config.yaml
hidden_size: 160
positions: "rope"
rope_fraction: 1.0
attn_scale: 0.125
init_std_qkv: 0.0548
init_std_up: 0.0784
optimizer: "muon_variant"
learning_rate: 0.00418
weight_decay: 0.0
schedule: "wsd"
decay_shape: "linear"
max_seq_len: 2048
doc_mask: false
max_steps: 12269
MLP neurons of a small language model. Each row is named by its layer, matrix (gate and up: input weights) and neuron, and shows model dimensions 96-159. Each number is 200 + 30 x the weight over its row's rms, rounded and kept within 0 to 999. A neuron's up and down rows have the sign that makes its largest values positive.
Before each neuron's rows, "fires in" lists the words (lower case) most often at its 100 highest values on Wikipedia text that the model never trained on; "fires on" lists the tokens most often at its 100 highest values on Wikipedia text that the model never trained on.

fires in: "be", "it", "this", "there"
fires on: " be", " It", " this", " it", " There"
L3.gate296,231,229,195,123,187,167,218,273,224,236,232,150,243,215,219,159,182,206,110,175,163,188,201,223,197,214,168,138,278,199,189,203,190,168,176,141,205,180,183,174,230,177,192,202,222,221,253,176,196,163,203,171,260,177,186,251,189,186,206,211,251,228,188,169
L3.up296,173,239,166,210,210,173,180,301,215,135,215,179,207,221,237,183,184,281,197,207,205,195,213,156,192,194,197,148,193,222,178,215,193,186,220,192,223,173,222,203,217,214,188,212,230,218,161,218,228,186,221,180,275,189,166,228,200,188,160,235,180,248,191,177

fires in: "or", "to", "other", "and"
fires on: " or", " to", " other", " and"
L12.gate14,210,173,236,201,191,229,218,234,202,161,185,229,151,230,157,183,221,215,195,238,217,248,207,188,193,230,239,229,203,119,220,250,238,163,164,177,186,217,152,277,163,192,155,201,211,177,183,236,138,247,200,192,212,185,162,189,183,177,164,229,212,240,172,214
L12.up14,229,185,258,195,251,198,219,192,256,170,199,273,187,211,177,207,181,252,205,197,200,247,207,172,222,251,254,203,221,152,201,241,161,193,236,230,244,225,171,179,167,192,206,196,170,224,194,148,175,232,180,226,222,158,144,205,181,185,165,179,224,174,220,224

fires in: "system", "education", "video", "educated", "educational", "represented"
fires on: " educ", " system", " represent", "ideo", " call", " form"
L5.gate137,204,182,242,189,200,216,146,210,161,171,152,201,221,202,233,155,224,194,152,204,199,212,211,159,205,205,241,255,191,210,217,198,243,219,193,198,215,144,218,173,150,177,167,213,205,213,225,238,217,208,197,206,255,239,200,171,209,250,200,172,183,213,236,251
L5.up137,233,241,194,250,187,183,255,183,184,230,164,238,263,194,166,229,204,196,142,204,165,141,187,186,208,148,219,187,204,192,211,204,162,180,193,233,195,235,204,209,182,204,197,232,193,186,191,163,249,164,199,239,226,152,235,190,214,221,135,192,226,219,154,187

fires in: "north", "san", "south", "southern", "brazil", "norway"
fires on: " San", " North", " Nor", " south", "raz"
L2.gate205,211,172,214,196,130,202,204,201,166,218,198,219,195,180,240,175,170,183,132,192,212,245,229,252,159,207,207,144,162,192,164,143,235,193,193,226,178,174,203,193,191,175,204,217,190,184,228,208,203,198,166,221,143,192,159,230,223,175,273,181,174,238,162,199
L2.up205,159,160,157,193,234,189,197,178,212,181,224,208,187,196,187,220,240,210,218,198,173,196,191,254,150,200,158,248,152,187,217,238,180,159,168,200,158,242,204,189,222,253,230,164,230,214,169,194,161,214,172,183,194,229,234,188,204,162,197,259,204,194,190,192

fires in: "they", "high", "help", "helped", "currently", "joined"
fires on: " they", " hel", " high", " curr", " join"
L2.gate130,238,188,174,236,174,255,194,188,180,226,172,160,160,216,185,218,241,253,206,220,192,214,188,230,237,148,252,201,217,251,222,266,239,250,176,213,168,212,246,173,206,221,177,241,230,248,208,203,180,182,214,190,179,203,254,247,251,166,184,200,262,216,187,204
L2.up130,225,189,170,159,188,153,238,185,173,189,135,197,197,184,269,192,204,172,194,185,203,171,189,234,264,185,199,224,252,218,149,214,215,226,182,208,205,183,174,135,192,192,213,263,142,201,213,226,164,231,183,204,202,197,171,217,229,212,187,225,231,205,254,229

fires in: "an", "south", "north", "analysis"
fires on: " an", " south", " north"
L3.gate132,202,218,230,167,182,256,221,178,205,179,199,177,210,223,250,166,189,162,191,178,197,192,203,246,164,216,165,202,172,207,199,174,209,114,215,187,238,198,193,184,170,229,159,181,256,227,168,251,185,255,206,199,176,182,196,227,216,268,201,150,240,204,210,192
L3.up132,193,164,183,213,161,203,183,168,178,188,213,199,202,189,209,206,235,179,218,159,163,193,207,220,149,231,173,203,178,196,213,196,210,191,186,215,199,247,164,208,209,211,203,160,229,213,242,216,188,266,183,170,200,196,242,225,209,216,247,229,190,208,209,220

fires in: "john", "michael", "james", "general", "johnson"
fires on: " John", " Michael", " James", " General", " George", " Robert"
L3.gate131,177,195,262,227,243,246,225,194,165,155,208,199,167,185,175,170,217,217,213,163,141,196,164,227,163,198,180,163,174,286,172,250,206,186,179,179,211,236,163,249,221,275,218,218,237,223,193,197,180,216,192,215,188,259,187,161,174,182,242,177,164,189,187,263
L3.up131,172,196,224,213,256,222,221,206,211,170,200,143,177,204,154,227,191,171,208,139,141,227,174,262,141,204,226,204,153,273,165,198,258,167,133,199,189,224,197,229,169,264,221,199,253,188,177,176,220,195,171,191,182,237,213,183,193,212,243,141,193,144,212,268

fires in: "who", "that", "whole"
fires on: " who", " that"
L8.gate79,223,213,217,171,201,171,190,147,207,245,260,209,274,226,177,199,169,195,210,256,148,205,242,195,185,220,171,210,204,250,180,240,197,179,136,201,223,136,248,192,234,205,217,181,213,149,240,208,191,223,180,197,209,197,212,175,218,245,201,227,226,215,140,172
L8.up79,270,208,199,206,137,196,190,136,133,211,236,134,234,197,235,170,213,196,169,212,182,186,196,184,168,153,188,151,153,227,184,189,217,196,134,221,161,258,221,255,198,219,234,149,226,223,227,181,200,189,202,205,186,195,223,213,225,222,176,166,239,196,259,177

fires in: "team", "cup", "championships", "championship", "group", "stadium"
fires on: " team", " Cup", " Championships", " Championship", " Group", "adium"
L3.gate155,199,156,160,158,240,185,188,189,154,198,195,121,162,207,140,223,230,217,193,181,179,210,206,235,218,152,232,182,178,197,182,205,232,214,210,252,166,219,212,233,177,190,207,191,256,198,144,230,211,165,191,163,207,221,222,225,223,243,202,237,166,216,188,208
L3.up155,163,189,144,180,208,198,211,259,134,203,205,204,182,229,159,244,206,195,188,177,187,213,162,223,230,179,205,208,197,205,180,206,206,151,210,212,110,188,195,208,249,188,173,183,195,215,209,233,212,173,153,187,211,248,187,173,141,205,242,186,230,232,209,249

fires in: "tv", "ii", "usa", "x", "radio", "ph"
fires on: "V", "X", " II", " Ph", " USA", "adio"
L3.gate83,191,233,159,155,234,245,188,219,182,230,207,189,192,203,197,185,173,212,179,188,214,229,245,199,245,252,219,198,219,229,221,209,253,157,190,197,177,164,205,213,181,188,200,240,204,198,200,216,210,190,184,210,152,205,243,161,152,240,183,132,227,160,173,166
L3.up83,149,174,217,189,233,228,186,181,170,185,210,198,200,211,170,189,213,175,208,135,197,248,207,190,162,185,192,264,226,239,252,211,248,196,192,241,160,186,167,244,198,205,248,217,198,167,178,205,192,176,163,238,152,215,193,203,188,164,220,185,226,121,180,261

fires in: "new", "music", "north", "musician", "dan"
fires on: " New", " music", " Music", " North", " Dan", " Tom"
L3.gate203,195,221,192,215,200,214,186,180,205,205,232,210,200,180,209,175,205,232,161,226,221,184,228,188,243,175,189,199,135,215,193,224,230,200,188,219,146,201,171,228,247,228,199,245,226,209,128,200,181,219,203,146,182,168,238,220,199,207,253,208,189,187,220,204
L3.up203,115,153,197,224,171,201,194,228,177,143,218,206,159,218,200,115,227,247,210,170,179,240,182,204,183,194,198,179,211,210,199,139,202,218,237,141,174,202,236,258,196,195,242,192,184,232,222,183,185,242,226,188,205,222,220,206,251,182,151,134,174,184,175,186

fires in: "but", "while", "that", "when", "with"
fires on: " but", " while", " that", " when", " with"
L5.gate226,203,169,210,173,157,156,227,162,169,233,200,223,224,201,150,243,197,194,235,189,155,225,225,218,173,138,201,221,200,147,184,237,178,178,208,204,224,255,208,145,242,219,197,179,130,196,205,203,226,225,206,238,197,220,252,219,167,261,177,204,180,195,220,208
L5.up226,213,212,173,205,118,199,255,176,167,222,206,193,179,191,170,174,223,201,193,190,205,135,262,194,165,159,189,210,146,193,189,208,227,155,163,168,236,213,210,216,183,200,221,218,187,230,206,187,172,232,175,243,179,216,180,181,182,268,153,205,181,217,270,231

fires in: "york", "gold", "kingdom", "water", "school", "waterway"
fires on: " York", " Gold", " sk", " water", " Kingdom", " School"
L2.gate77,130,172,165,204,209,208,206,214,189,242,239,195,184,260,210,186,192,244,215,190,194,205,215,203,198,208,190,204,247,172,201,214,224,148,175,197,254,178,216,251,206,189,249,184,255,225,225,168,201,226,192,170,183,252,211,169,201,183,168,167,196,211,233,174
L2.up77,140,199,157,175,172,168,187,183,211,159,228,196,221,240,157,197,256,165,196,232,187,184,195,129,226,221,199,182,234,167,231,188,159,180,189,237,206,181,193,217,227,204,270,283,240,206,167,207,159,193,182,165,193,205,228,210,187,156,171,223,184,155,184,175

fires in: "london", "gold", "edward", "kingdom", "edwards", "edition"
fires on: " Ed", " Gold", " London", " ed", " Kingdom"
L2.gate230,176,187,248,227,189,164,198,178,176,232,206,202,214,225,208,199,212,216,186,209,169,208,200,178,197,211,184,205,193,185,166,180,191,185,213,219,213,228,221,240,250,166,224,230,203,186,170,256,211,221,206,213,214,218,190,222,230,159,208,223,183,188,218,139
L2.up230,199,198,248,188,150,148,221,191,197,162,200,188,188,238,185,202,245,209,210,227,152,226,174,237,198,212,187,228,240,216,160,235,161,197,214,209,232,242,191,227,255,232,231,209,216,155,206,215,232,223,173,236,206,187,217,213,207,161,181,197,178,199,208,199

fires in: "writing", "federal", "foundation", "songwriting", "stated", "found"
fires on: "rit", "ed", " found", "ound", "ated", " writ"
L13.gate292,176,240,228,218,212,189,166,218,208,246,206,233,163,148,191,196,221,182,223,204,179,167,196,235,169,215,178,204,257,174,139,199,201,221,237,143,208,169,142,217,245,138,183,169,250,204,169,227,181,227,164,189,222,171,219,185,220,212,191,223,241,201,236,203
L13.up292,244,233,215,198,203,177,170,211,224,199,197,170,181,227,164,210,224,227,208,223,188,189,186,256,207,202,230,195,237,212,207,175,202,203,195,174,210,206,251,224,215,234,200,157,226,203,225,190,168,168,153,190,202,235,179,206,232,203,160,190,163,177,203,205

fires in: "world", "music", "song", "european", "musician"
fires on: " World", " music", " world", " song", " European"
L3.gate301,164,209,195,191,177,138,211,239,213,171,147,163,256,202,153,182,107,190,202,164,207,226,210,225,185,227,146,222,154,202,197,221,176,213,263,217,161,201,222,250,230,194,198,239,203,206,200,227,185,171,200,232,196,247,192,214,233,210,217,203,204,200,185,213
L3.up301,176,207,207,212,144,193,209,243,217,174,133,222,178,213,198,202,186,255,215,176,145,244,210,192,290,212,155,173,157,201,178,190,240,185,239,213,181,167,204,238,190,209,181,222,183,213,236,199,217,165,195,212,190,255,206,199,199,226,236,214,226,217,187,217

fires in: "is", "was"
fires on: " is", " was"
L11.gate166,171,186,167,253,210,185,166,205,190,238,190,217,185,203,224,221,185,220,148,238,220,205,200,210,213,230,209,245,147,220,223,254,235,208,204,201,236,214,195,212,229,198,210,178,229,211,184,221,186,218,275,141,212,235,199,213,263,201,201,249,212,203,216,147
L11.up166,163,186,182,209,221,176,185,240,242,201,169,202,261,191,255,229,224,185,181,204,248,212,173,183,202,149,229,226,146,189,207,257,171,180,136,220,195,196,183,178,209,111,183,203,150,205,197,196,160,207,190,181,153,193,232,212,196,233,210,248,186,161,174,233

fires in: "gotha", "married", "sold", "promoted", "influence"
fires on: "oth", " prom", "fl", "arried", " sold", "ron"
L2.gate196,234,186,244,184,211,202,192,221,174,227,242,225,225,182,159,145,213,143,254,184,229,180,189,212,217,184,216,227,187,249,217,254,210,250,238,190,189,204,155,194,176,226,176,191,173,233,195,232,187,224,174,180,216,216,246,205,207,227,143,202,177,228,184,174
L2.up196,215,208,137,242,201,184,268,184,186,244,231,189,216,222,175,187,186,278,210,230,171,190,201,168,233,175,234,196,158,186,238,253,211,175,164,249,239,123,190,208,239,200,184,189,205,242,172,153,161,170,173,201,166,182,216,226,271,144,172,203,253,223,207,209

fires in: "is", "by", "was"
fires on: " is", " by", " was", " mon", "U"
L11.gate197,202,189,156,192,211,174,176,164,162,191,199,213,192,187,221,175,198,199,149,197,236,200,188,160,166,234,226,203,246,153,224,251,248,180,229,205,183,201,176,204,198,171,241,201,157,199,226,243,185,196,263,188,187,187,185,263,188,194,197,189,138,223,196,189
L11.up197,223,222,211,240,221,203,193,245,259,205,191,240,255,208,254,217,226,233,164,154,248,219,139,182,214,161,227,186,224,187,199,207,203,219,204,200,133,197,245,182,180,122,202,215,211,210,229,195,214,213,259,260,157,177,168,239,215,196,174,206,170,195,185,216

fires in: "its", "their", "small", "new", "local", "a"
fires on: " its", " their", " small", " new", " local", " a"
L5.gate157,195,195,232,207,170,201,265,195,195,268,200,183,226,192,191,164,246,180,170,226,263,230,190,172,169,218,157,195,194,162,191,219,161,244,201,248,207,244,186,208,196,179,201,233,202,178,224,217,174,210,241,142,172,174,260,230,208,204,192,226,191,286,156,178
L5.up157,218,168,241,169,168,176,249,212,205,231,216,198,229,187,160,160,181,199,183,234,272,222,204,170,168,234,179,205,199,174,169,175,138,207,191,245,213,253,148,203,195,155,204,231,210,188,188,210,202,189,226,183,170,204,224,238,227,204,178,190,221,243,160,174

fires in: "new", "north", "san"
fires on: " New", " North", " San"
L5.gate233,247,203,208,199,190,179,221,242,243,227,235,230,166,234,172,162,217,251,230,209,210,187,220,242,222,205,173,211,174,224,156,133,219,208,142,202,175,214,225,232,181,170,281,215,202,243,195,180,206,225,162,214,145,205,175,234,241,167,174,196,209,213,177,208
L5.up233,215,203,204,216,185,255,191,252,197,231,230,186,210,181,192,140,183,237,175,222,235,202,208,240,139,208,225,186,159,273,182,162,226,158,165,173,217,256,269,245,210,201,236,207,264,223,214,180,187,243,230,203,252,201,238,192,211,194,190,210,214,231,231,214

fires in: "second", "first", "third", "secondary", "previously"
fires on: " second", " first", " third", " previous", "ivil", " main"
L7.gate167,175,217,223,216,234,223,153,157,200,195,180,234,208,201,217,168,198,197,206,222,184,264,190,185,195,201,189,215,203,127,162,159,204,266,169,157,214,180,283,247,212,207,192,202,170,219,182,221,163,203,227,155,194,151,207,163,202,183,204,161,210,208,205,173
L7.up167,155,154,198,241,230,204,229,198,170,209,213,201,170,252,171,223,254,164,157,225,194,249,201,200,250,200,204,226,182,239,187,250,246,230,259,206,214,244,170,294,191,172,203,256,175,168,175,248,148,173,163,216,197,202,192,215,194,139,215,181,170,196,192,240

fires in: "michael", "david", "high", "black", "george", "street"
fires on: " High", " Michael", " David", " Sam", " Jos", " Black"
L3.gate128,204,220,271,209,192,189,197,215,181,168,255,195,171,207,209,153,216,215,202,196,209,210,264,129,187,226,173,196,227,223,180,258,227,173,166,165,161,219,176,189,178,148,223,179,183,186,199,175,255,164,231,197,188,173,147,256,193,126,161,190,202,226,217,188
L3.up128,198,201,236,242,208,200,195,219,206,212,211,153,188,189,240,106,208,172,194,182,200,234,175,212,132,234,223,204,180,214,182,215,235,226,198,175,190,197,147,193,215,174,219,236,200,223,180,205,276,194,212,158,159,151,134,193,226,158,200,167,210,197,188,206

fires in: "new", "incumbent", "water", "waterways", "may"
fires on: " New", " water", "ug", "outh", " inc", "inc"
L2.gate287,172,229,189,158,170,205,232,197,162,211,221,191,182,178,205,206,250,175,184,222,219,169,204,222,237,224,172,246,185,231,206,192,230,180,132,216,107,202,172,218,206,217,232,190,214,250,188,186,242,192,200,213,192,203,165,180,189,168,153,207,204,184,190,184
L2.up287,202,213,200,161,167,204,202,229,182,178,210,211,174,186,189,196,206,182,206,244,190,127,191,203,195,196,228,210,197,219,190,153,192,166,169,197,131,244,167,241,175,182,262,194,184,246,164,209,227,177,209,219,205,239,147,208,183,181,211,205,198,241,176,187

fires in: "police", "politician", "political", "policy", "poland"
fires on: " pol", " polit", " Pol", " histor", "ocrat"
L2.gate247,190,193,186,211,187,237,159,184,177,253,202,211,177,157,237,183,129,177,191,204,168,197,145,252,231,230,142,233,226,198,260,190,221,148,208,175,217,161,218,238,237,190,198,205,139,154,235,166,182,212,202,229,226,241,186,214,235,249,211,179,101,219,206,171
L2.up247,177,201,229,216,143,216,178,182,194,257,183,211,180,174,251,182,149,196,194,186,179,218,162,225,238,175,168,219,245,196,223,193,187,179,224,184,201,167,180,219,258,195,221,169,129,136,220,137,182,177,211,230,225,235,192,210,249,235,208,203,149,202,235,183

fires in: "it"
fires on: " it", " re", " It"
L2.gate238,188,265,191,138,195,181,195,227,148,210,188,185,213,255,232,159,196,158,143,216,181,175,225,184,178,222,189,223,167,193,221,225,190,212,218,221,189,123,179,200,219,201,180,210,207,221,182,160,234,193,124,205,233,203,209,225,242,169,194,161,218,183,248,195
L2.up238,202,222,180,162,163,165,173,225,188,170,208,209,208,267,277,189,133,188,152,239,183,196,215,183,131,230,180,229,198,173,207,209,159,216,222,253,179,168,175,163,203,215,200,187,168,218,227,188,198,177,129,167,206,181,147,191,254,212,173,168,199,240,230,203

fires in: "known", "police", "said", "policy", "poland", "characters"
fires on: " pol", " Pol", " known", " said", " charac"
L2.gate107,137,172,166,179,193,156,154,160,210,215,194,169,193,220,229,212,161,158,237,181,143,172,182,203,174,194,201,249,239,191,172,211,175,240,217,200,203,179,189,232,200,147,163,186,183,198,246,185,199,260,234,249,196,141,188,202,239,234,207,179,145,193,223,160
L2.up107,180,196,145,178,195,220,132,144,204,227,214,186,179,196,230,194,168,162,219,165,175,169,213,206,190,194,206,236,251,194,190,190,194,234,233,170,225,152,189,200,216,191,175,218,172,206,203,198,203,273,246,251,209,166,177,206,246,229,202,166,132,169,229,154

fires in: "john", "michael", "david", "johnson", "jukebox", "juan"
fires on: " John", " Sam", " Ju", " Michael", " David", " Mo"
L3.gate193,189,213,297,152,203,218,232,206,149,188,157,170,173,211,200,156,200,148,213,198,217,185,214,169,200,176,178,186,212,230,156,117,208,227,184,214,150,148,150,166,173,181,219,177,180,233,196,182,164,212,205,215,200,183,208,220,203,234,151,202,232,164,201,257
L3.up193,165,193,239,201,258,221,200,240,173,162,218,163,156,248,146,185,240,223,197,95,204,188,162,226,220,228,202,237,189,193,168,200,227,147,213,255,209,187,143,207,198,213,226,244,245,205,147,200,182,214,211,257,157,210,176,144,196,172,227,223,177,195,207,226

fires in: "its", "their", "his"
fires on: " its", " their", " his"
L3.gate76,146,233,209,155,151,244,184,177,234,204,204,174,193,194,147,213,215,160,223,237,193,197,206,186,174,226,260,220,180,132,202,218,170,204,193,194,225,232,225,223,175,230,170,194,205,210,215,219,221,237,145,177,198,199,205,221,172,159,187,217,135,269,166,185
L3.up76,146,232,217,170,157,261,185,188,210,206,224,173,225,176,118,207,255,140,193,189,232,194,227,209,160,250,218,189,206,137,206,187,188,164,211,192,179,176,213,230,208,205,209,225,168,221,215,178,208,226,197,183,212,151,216,212,164,184,139,206,150,210,212,196

fires in: "france", "japan", "german", "england", "germany", "french"
fires on: " Japan", " German", " France", " England", " Roman", " Germany"
L5.gate155,178,149,214,172,207,174,193,186,166,182,183,225,212,205,215,141,181,267,175,185,170,268,195,227,211,250,139,243,200,151,170,212,169,119,178,177,192,189,250,234,229,235,176,197,191,147,185,241,151,170,251,272,216,238,188,192,235,238,214,215,204,159,180,150
L5.up155,154,182,213,202,214,160,194,187,182,224,193,222,172,198,183,178,173,243,170,233,190,265,158,189,168,247,152,212,187,163,139,183,139,161,128,186,175,148,227,227,183,214,225,193,196,183,217,248,225,168,239,244,210,225,198,205,261,231,194,194,165,210,174,179

fires in: "france", "military", "germany", "canada", "army", "world"
fires on: " France", "ilitary", " Germany", " Canada", " world", " Army"
L5.gate257,186,181,163,229,234,187,192,175,184,118,232,167,269,248,222,259,173,206,161,225,141,210,208,191,210,182,156,280,252,155,156,233,210,181,175,196,178,161,246,176,208,198,180,201,114,203,183,183,161,165,175,215,243,207,215,206,171,193,216,179,188,154,209,234
L5.up257,185,172,215,189,223,131,171,180,154,184,196,193,214,210,219,200,157,208,158,202,194,246,174,202,197,223,135,225,190,190,189,195,188,205,206,222,189,231,221,246,166,203,146,219,170,168,191,239,237,213,172,221,190,235,199,153,154,220,201,182,188,150,162,226

fires in: "this", "it"
fires on: " this", " it", " This"
L2.gate181,191,190,238,157,187,170,227,212,183,179,210,170,179,159,154,179,166,205,140,158,172,160,215,230,162,156,146,162,216,219,232,214,192,152,202,218,189,218,184,234,253,202,190,183,208,201,186,219,216,228,146,206,269,227,239,229,197,206,180,181,223,205,184,201
L2.up181,185,188,230,167,191,190,188,244,172,173,186,162,219,179,134,208,178,178,158,181,148,169,211,206,156,171,143,151,218,200,242,177,189,131,208,210,184,207,181,215,231,193,216,198,184,186,217,194,232,265,158,231,231,235,221,229,212,193,197,193,222,201,202,189

fires in: "city", "town", "land", "located", "south", "north"
fires on: " city", " land", " town", " south", " located", " north"
L2.gate65,224,218,210,239,223,167,227,206,208,158,175,213,152,187,222,226,197,205,196,175,148,207,255,222,196,172,174,168,109,239,215,255,165,164,213,170,171,231,219,189,229,208,182,210,199,249,215,210,191,200,193,218,179,185,162,197,193,275,122,175,193,202,225,148
L2.up65,216,206,199,260,204,162,230,205,216,153,171,211,161,173,219,219,181,210,184,184,180,209,246,245,199,176,190,185,118,231,202,242,157,181,213,174,165,238,204,185,213,210,195,172,187,245,207,201,196,200,192,225,170,198,166,182,189,264,126,185,199,224,239,134

fires in: "it", "gotha", "former", "they", "she", "between"
fires on: "oth", " it", " former", " they", " she", " between"
L5.gate138,175,152,161,209,243,235,135,189,193,234,233,256,184,222,136,194,169,199,231,166,147,241,197,158,247,148,186,206,174,185,247,236,177,170,225,241,217,228,188,237,219,227,204,219,190,203,174,194,183,209,186,206,136,209,193,217,211,201,237,183,277,225,205,204
L5.up138,173,192,201,234,267,217,189,247,213,225,204,163,235,177,151,175,184,187,219,175,223,150,187,216,257,248,181,181,198,229,202,225,183,160,214,200,208,174,214,211,218,190,198,229,232,160,174,188,174,178,229,242,177,144,160,184,198,220,192,233,205,208,188,176

fires in: "south", "north", "municipality", "parliament", "diamond", "new"
fires on: " South", " North", "iam", "unicip", " re", " New"
L2.gate311,170,170,182,212,174,204,171,241,200,199,151,183,181,197,210,204,188,183,234,226,179,216,225,168,214,171,190,233,139,169,200,159,208,203,221,233,173,207,242,186,224,218,188,197,179,172,235,149,177,280,166,162,226,228,177,214,204,214,138,167,163,206,209,180
L2.up311,198,216,189,136,159,199,229,211,225,217,157,166,217,199,188,145,205,186,216,219,220,231,199,155,186,216,187,195,197,208,212,182,208,271,180,196,193,204,227,195,207,182,229,229,205,234,246,142,214,246,203,164,198,158,201,205,163,205,136,204,187,199,200,148

fires in: "were", "new", "s", "been", "russian", "be"
fires on: " were", " New", ".S", " been", " Russ", "51"
L5.gate9,182,177,152,251,167,152,183,187,182,245,178,231,196,216,212,188,182,196,163,227,167,133,201,260,236,201,217,205,172,179,208,154,190,196,212,174,139,208,221,224,180,198,218,151,176,214,185,219,186,195,208,158,175,189,214,196,176,217,165,180,199,218,218,235
L5.up9,174,184,167,234,218,140,144,222,207,200,238,200,174,176,185,187,193,220,197,170,192,166,200,253,227,188,176,230,174,229,213,189,164,178,198,128,178,267,178,266,207,152,217,209,195,198,146,159,198,227,244,161,194,178,237,209,171,213,192,250,185,192,162,194

fires in: "and", "to"
fires on: " and", " to"
L13.gate294,176,213,206,189,181,171,160,174,183,170,156,234,193,278,196,220,200,177,227,216,184,210,199,195,184,214,204,193,194,133,225,248,214,211,199,186,193,215,187,178,218,238,173,216,240,197,208,222,217,278,216,215,254,138,223,223,205,134,199,227,185,172,211,167
L13.up294,252,246,223,178,181,218,129,196,221,191,196,249,168,223,186,222,246,194,231,219,153,205,211,212,140,259,261,214,172,247,194,214,192,165,171,133,164,196,203,130,164,204,202,148,192,238,192,206,173,192,169,211,204,240,225,203,244,177,201,195,163,199,204,212

fires in: "city", "district", "town", "community", "country"
fires on: " city", " City", " town", " District", " commun", " country"
L3.gate91,177,236,200,194,240,165,193,183,202,215,227,145,191,202,197,131,147,224,207,155,168,208,220,215,179,187,210,204,159,184,220,199,153,144,136,236,166,161,182,225,190,218,170,214,142,224,244,197,187,226,183,205,155,202,198,220,187,214,198,161,161,200,181,185
L3.up91,169,244,265,252,185,189,196,191,217,209,201,149,239,184,195,164,198,178,224,213,192,207,246,205,148,206,195,209,121,231,199,178,153,158,210,238,155,227,213,222,170,204,204,220,193,206,184,204,183,192,206,204,188,242,169,181,159,210,201,166,192,240,185,222

fires in: "new", "north", "long", "longest", "short", "longer"
fires on: " New", " North", " long", " short"
L2.gate308,193,168,194,176,180,230,196,290,184,166,183,199,142,225,226,146,195,206,190,218,207,233,241,215,233,206,205,229,147,206,215,209,162,207,188,200,163,201,162,184,195,177,204,238,256,196,158,177,176,150,217,136,201,218,192,192,173,157,170,168,176,259,223,254
L2.up308,199,205,198,216,108,205,178,250,151,140,194,219,188,229,162,177,197,231,179,192,132,251,239,186,165,168,218,214,187,218,137,173,208,207,199,154,163,220,231,222,237,186,224,251,179,215,170,144,228,238,206,120,174,192,198,225,226,187,165,181,215,186,143,173

fires in: "world", "medal", "championship", "championships", "european"
fires on: " World", " world", " medal", " Championship", " Championships", " European"
L3.gate85,217,215,219,145,200,230,184,206,219,165,156,213,228,249,197,218,169,209,198,254,192,294,209,183,276,225,171,180,175,170,224,247,193,241,183,257,187,150,213,222,184,206,149,203,162,201,152,217,153,175,187,187,237,269,207,209,159,195,199,219,191,212,183,242
L3.up85,185,180,225,149,234,233,211,186,170,219,183,240,182,249,234,223,171,210,176,197,203,227,215,161,254,200,220,189,198,246,194,235,215,207,168,178,129,152,188,230,160,174,204,175,173,191,153,267,187,177,206,228,242,285,159,202,159,213,180,193,204,191,139,193